{"n_kv_head": 2, "vocab_size": 30855, "norm_eps": 1e-05, "extras": ["capped logits"], "init_std_up": 0.0255, "optimizer": "cautious_adamw", "schedule": "cos", "doc_mask": true}
MLP neurons of a small language model. Each row is named by its layer, matrix (gate and up: input weights; down: output weights) and neuron, and shows model dimensions 32-223. Each number is 128 + 24 x the weight over its row's rms, rounded and kept within 0 to 255. Numbers have three digits each. A neuron's up and down rows have the sign that makes its largest values positive.
After each neuron's rows, "fires after" lists the tokens most often just before its 100 highest values on Wikipedia text that the model never trained on. A number after a token or word is its count.

L5.gate718:139121096104147157118104093110147120157117117090132122115126137100093151123150100133140123097101163104102105150133134093136156091104156145119137157167119077130143111113125142117109149115125121152158124146123119116144117110132154137147161152126123110122069135092119065137128153109122136117135151168126151083146117097124141157129159156158107107176049097145146112089179133118122168127156132134096163088113120116114126128117165091149147097126121143140136118127124124150163166135173124116076099157119138112108085133130166116127140134147131134148125149106112100144120151161142138113
L5.up718:173136122121139132186137159111097156132099141145155152144119109160132122113143103127133127111125145137122121137165095116165101097138141144102195135113104112091121168079106137126119113127133153157135083084096112123146105155132083114089163093128148177131122115100131198145061115123120139150138101164108121155128104149093140121096104139108143134178129121085130146103116129129141120100158130163085144167095142115113120147121124115128115147092138105113134151127145134132120143145124105170117116130115110135087104152092146131128135091098091117112155122105152128151136121126135142144
L5.down718:090145122138154123129122154121126158089109137116151111144118145143127111156139100124114180111136112104128131118133142133121146147156160182145124122121082133072129094144099152145105099147155119135104121135142137108115160160124091171159107064132131135111098085098148134152120119096145128141118145178104120102126149140135117093122121146083124142118134108151125151181078119165132114096148113134114108155182107189124131125163083093113100168143124124160125102120155115114129105138095131113121138154147158130104112123138145139128118093108135143137130111137123081163119143169124097168
fires after: " was" 28, " of" 13, " the" 8, " has" 7, " is" 4

L5.gate582:125102143134161191125128111150139145128127130121128117126123133136103115115125121134108116110099117138154120081122133152143141105105114179146142128123128111068132123129120150154083185104144129127127137116113120140088090174150119106105137132103142105087098090101151148109090167116132079154125132079152191096156095149126096151120148106110118129162101131151150147157168132069114133135112145161130152171100103141140109108127155137124138144103119138142161131165121137114125100117134132097095095138108163086153072129110137137126167131170119125155169119165143176118115141114073151122
L5.up582:134081139113124160129111164111104106133098115108139150183104116134120128102136093134126171126131157130178125103177156091125126126120141173110149141135135113111112112084123122126131104094101113098149138155129069145166131137106114131134125116142106101147088117122087110131098105106087177124098091123119104151140108150140118132077110132124091123145129147141120162103138153155087101133104165166108071161143125160104109097083104131138115131127089087129103065122074156114175106135144104138128084135100164175138123098105091135124122164113120151130116098064125124160127111122134134139
L5.down582:123114146093146172140097084099138137110122117055131140099154066121085168107154127142123131119101104140124136107078126133170114106112117177142134101134099164102126074136159118107139161156122139128122129146095112152074149153165139139116121128109140146112106079158125158110047186132140076099148120136092163134149125121142117137120136138102146161145095141095126133170144111129124080113139138163096156132142131108165153131105149176099163169154124114138148113167130149095133107149129148111100095101099155133141140122124139124149119091142095124182161154157123116146107103118129162169
fires after: " was" 30, " is" 22, " as" 9, " and" 6, " also" 4

L5.gate944:108144132164101144157113121159117126121119175134152101112168136108131103075113108102119145116128114131121119116144114113112113109145109104131054105141108119131122168129137127146134146097130138147127137118120081122137153157142143148130102139168122124081142136094137132079106102108139169186113165119123138070139130142133131101126151100127110151137115126148112096109170093144117128137134101171094144142101149096162137142137141129118129165132114122134103167147147128101152182132110102162140065128094171111117167146123123133178074091159106160175153116114153118112154132114138170150
L5.up944:111101119126165146120085121129150144120130131105118142148117108150123158178123160133136097108103111149106157095157056138125123153102139125112077152125131143122079090122144149184126170114121150158103085135147105127127116146123117082156126142102062118099097120099101158127123109110108184143145164124161137125095119129130139100129148124130134133164114101138160131130136129113127100139142103119119144118122123182117111111167137133101124170175101104123120120100116115127100127137159116146108149119145144086128138072117149120139127117139106106105084157151114135106120136114143155124
L5.down944:143149116101120147174113161167127132150117172106130146144141129115112102120126125127115137098113119137129115125124109130115143132147133080095131138118150094115125179110123131155115137102170119117150117113135089086098130108113133108107111153104099105079129097071118143121141117096130095145126121150120088149125058140125131134126127173113100149145146138129133121115099104133100118147128125150116128116092132111118112149108119133123097085115104127149115137086131145110130142100149094133128115128147142077095083107112123131144111127151124116110142140178130112135132129097171159104
fires after: " was" 13, " be" 12, " is" 9, " been" 8, " were" 5, " are" 5

L3.gate989:128176175119139093134125138139135183103138143118153100130113144155081085148115115175135122157161130126139145100128147107108089140133092134096168091058113113124095094118151154107094104141143150110127117122125129140153158124123124132089117113117074149146131111142112147096133151066113160128123149135080143097162137139064141136124104131137112110162085134116136130154137145169087096158136118125142091146144112142096113102148152115113107108081100098142129126140131093121160115154141127118103142173127160163124138147139180107148096187129095133100175140153111120119136137121128132153
L3.up989:095142152109138132126090127141111105117110162130147129128149126057132125089135138098113130123131147159134088092110114097127078148128118172124115109127120111108107094123164100141156100157123141123141104123108137118107148161130146116083173173120088150108168092145104126095117085169133176124124129115106162139125089160131145134103140114115160097179131146108167176129139194149126069138156081122135130112139166158134106088131139135139136085088111133118149112137075122124132155140127173112116181138112138149123114114142135120148146134137125116108163127165112169122181115207146143167
L3.down989:122133160083081117127080137127117136132127127141164126143108144160101124144151159143107090170143137131132141097131140101144097154129132151118158141125117149151081094135167190092094113149145125159138112129111167146112179147094150113129096078096135135131115105137129122118088138117112130097106151168115096115125073134072150116091122141113106138108111146141116152162168152118117135110159113136167138166165112119123115103126147134086149090139134116101123115129110099131115119162143137149121124186110132160153124134135158095134109134115096137106140106161153127119135108143140143103
fires after: "\n" 58, ")" 6

L5.gate585:138165118146139107107136090093097090113138124127157119119151164139141109164128122149146101070123059086120126114160128094097132144149123163155147143125086114120108089106118153149119154119151130108112149100147128116125101057111141117176131129146129163116093064120121156066108095149134146103119108123114169134142118121088116143116133165139110132141149144152107103093110093074153119109133109123105159120153157131124096155148160080143151109137127110152094135134127112139165117127149108135119083149130164139108136093121175155115119126179107081178141149104108118152130140098088144133
L5.up585:121114166162093156163096122098137124113135113141115150128141124157123137137154136132153120118156130135142168118093126143131101142155107169127131097192162105107117119113144115105144136107093133099115124129127079138128139093110120160105135080167143144151116135063078163110104111112140129057113156130099124131162121152153138142107124105108167138144123110119141135142142119139099105138137114145140176139145159105146153080134161163163127124180105100132127112060141131143151132130117150124116151165113130144149168157093152140170143129133169105092096165059128113170133137127093140117
L5.down585:084097132147130122151140151117159117084155105096121141123078100155101146133147166084124118165132104110135138133160128144132119143149109118138154104135151112118115156099153122153103157119113093192146147098132133125087156142122154108128093134131185150147103122110079134124153127123122148137124108102131075151098102128139156149087137152139113121145139135085144111132138123117089139138169118131199109115124145092121193101101135112108085102098136165066144088128123182158080154089142147143158134123130116102168159102114114114115146111165128151101122159090149136092085133131161100108
fires after: " is" 30, " are" 7, " it" 5, " also" 4, " not" 4

L5.gate545:117079150157099160132145137138166160133116158128130148150145131156144160138132107133142128118074193186122111103119149116159138130118163148128143073109111088104132153103102135105128141184133157132124081120154148097142125122143139109151145154128138144116110105106158094131099174157115148163109112114160148148139129140124090112146154120127087130172153176144143131111124140117076132121116115139115122133117078128110160109089125129136145173144086098111125150143139137107117129153100165141113124127120126125125123125149148129132129133125158117144130135127112100130154135116146200115
L5.up545:111120130125099184105114152127142151134110128129138095184173112143128125128081106103160147146113152114133145125110134141109136151086140098151147086106128097149105166115136125171154125130115152099083126142140084128098109131170110151140152104129166152120090152111153117127122120125088146145151138129102145143129113136163170094129109154164124088127168143162149117134113123089113151149143072138115120131167132117123158125111156152117128103127095075100126151136120097118112120167130134147109141108132112107102100155126158114132096110121146129119089140123091139068147159159117122149
L5.down545:131140119073153137138069153132188123116138120110144112129131117142138149130114151136154151118104138091133119083104107124104130145192146119141169100122146105139091145098141142134160119158117094143120147129111130141115184165108139163172097126169121135111082107128110142129146132115095112091110141116092133111141126191089164125115161115133166116137139112088165170166174119133132098136122078145096139139165101124127102085111128119119127119097162142126149153121099126124153153112108102114126154123106106096136072143106115125116102119057146160111155139095112148123146127152089116098
fires after: " was" 30, " is" 11, " are" 5, " were" 4, " can" 4

L7.gate99:164132186137149136119118117112122131146093141098117124072146123142086116126130083115105149138104153139129151111127138091193126168125077126140117097093108113117060121109085137156137129163151135118120142122085131129112085142149142147124128090130122109124091137112120114169118159091144121135136117114139158134140136127118139117104110142170131125116109136138148146108141114103123141090156130189139112157155127131112152143086108081155162095089118136126109134163134133153145140176093123143118100141124135130130115068143104112099127139148105117171132069144161146157109112152112107168
L7.up99:104157141133144129138126137161168120105135116109141093133156141131114132134106143085128109122147126127112116116131164139126112149115110136146102104137115151134113088112108104149149141133129146147095126149134089116124120140166137178137110098148146131079087161141223102151108069090125083154132170142147131158115150142128118137132106133174117143153139110112131136153108145141133148137102118160111118173118146111126099135112102133141129132175055136175126153136134100092145113165106109152143169122098094176120102111098075124133142110124093151173096122111155107132127135111122159097
L7.down99:157114169110181160096141117118140154123140117120105122146119132097114131128098141099119097160163117102096130099158153136173124139127092118096145136131113140161157148155101106125153146101140147154147134123097100102122104156109153152130144131113181137115129130128136127117126144161153107098080137098129155150123103117135107099156090112124096141129124142119097122120127119098189101087113087124138162141137105121123107149120136118103139158133135163115165072144157095124117136167131131095143114131102156117168126133095125096125132151150131103133138134143161107177108128158128168148
fires after: " as" 23, " became" 11, " was" 9, " is" 6, " a" 5

L3.gate987:123127136153145112107132089130093120090121120156141118147156151129122144137100127128102086112124113129190119109135133146116133201141143134123126116141068094137115117124121141071155168172143120107127122094122106146151099157163118114085117178131051098102139067125127147091136123067140172144154117164149134113111113109111146156145150134163124085097144125114173144118083177110116109115160100137119125134125154113145089143139090154163149169106105119130157114133118147132126144131100130156170159146112143119147123114085109132147128121152149108112121150124151158147100188153104093121
L3.up987:082107141089096122150143119164102134116104128125139152138110112131125114177115149093126128127072109134110104106078110066140172128150122121161145137158126142128075124144133111172106152147154124132113129116104117119127164175124124108122105130114174161117114110091102078139146114161094141137125112142142135107145126096146132105055105151106123123141148105106125100103111117138134151145151134110136123147168172127146119121112146096099142097120152089093165111108106130130144144149162111153183147143118145126113176124115129124121115094123142121125181193146120132106144130143123117167
L3.down987:141107132090112179105162146133109133129143124106121127127174080114103091108140120151116170117114102124110128130112129074132152163109129141081165153097150098133117087102116164140119111149139116179150113172093112137114117142123147075121119140163151157134127139123114096129100124139103096148143108127127141127142133104152124090074114109121119126162149099137121122125119117105102148130133104126193122135174158123142145144123145087118106089115148147125167159118096132128152128133146150166142111141111125125168154094087077114145114132103042128162142132133131122085169129164136155169
fires after: "\n" 65, " |" 21, " —" 5

L7.gate785:103143135122142133154134131117140116140170120164149124143125127120170126157121171152125097078155108092141107123143151078151168154100095132071141126158141066125143108132110126146126110128155126077134130136067169145119106123139177105136147113137116112141137116156118071090110125155126141120126115155104096069148135159144129109113170140086119106106132127178146148131157123122134115123101124105155116146133165110111117129121169175186150147133100102153128153104095128164125126166165113168131088122088125147141169102119147141123117144133138135141140134080116110124151131124117111057
L7.up785:145162105123077112177115115121111116132109105151129121116118101142136116147136074132095103101162102107106119154146151150137114150128143163088122112067132145148183111173127099122142116112128101121133128120116101137122176137121093091137083109092097137089087122127110137119166143119108117140179136140103141071128106148139130105139122181131126150118137136159131165111129095163122116121133123130144117098115134129100116099096098137147153140119077139157133157117147136136131111100134145155127130118099154131128126121149171138111093102152142109122130101118112127087105112100120106116
L7.down785:128172089123120123150144132142201137130128104164147136124137110064165165076136135099121145111139156102118127090127112122137134142083114181092175126124167107125176142126089123094145121109124113163099147151122135146155121091145134138156153130139116185140143148141072140141102097135144121104171169113099156138168144146113076154126146123117124104152115113164134146102153141130155104101095133106125119136162091137136100147119103182118129144106123136152108173143165106177166114124109121143134111110129151106126112105134125154109171128144152115105161141182154099124152137104136088128
fires after: " |" 24, " on" 21, " –" 14, " office" 7, "On" 5, " On" 5

L7.gate142:130104093112127156113177081123099119121132116137115109152139106137114149143094173136178151110170155125145045184162156143142131128112123112087155128111129143101108132141139142127121139131126120106146134142167127099085152091120113102140135132159116110114144101113108145120134147099123126117145134110126134111147124147155081143134171183106113127157088074099148126101149038122136176093112121109158185099122109147144137128160157180141150050121141152157118147160133160131141138158132125126124145111126097113143158109118092137109127118096122146132133174096153138126116124114138156093
L7.up142:141153124125088138147111118131125140153080139126121090175150110144126111157135121096113094129132187100145080123099115133153096147118112101120115108137121145163114127146070109127156132136159157135154163122174193109134139110119110098066142144133135130151157107142116140116141141141145168143132118138170159107140142136133131081171122159140164138123096131141136139126136112115181111117123102111116180143138132112125093116092090155112119141106145151138105137160066115139146135169120129132127149111134119115106126139101084130139161105109129144112142122109130119111127159133146119146
L7.down142:112147139143118118145153139113141091156094107153127101157162140110146171132100112132119153149100092106087114112110110113126125135119151144171169141049114129145140126129155146142133120150186130055103137149169123137156165073180202134129106185170130101152103124122095102154114134140137098112175107123132146124109133151139110129175112131127149104067105129146134090114124127120145125112106147116107091123133094169137123109119140130134151096125145146086107092149137163135102101142121115107176138111168114077121147144089123127133113125109114130103138158083131116114158139110089157178
fires after: " |" 51, " –" 8, "|" 6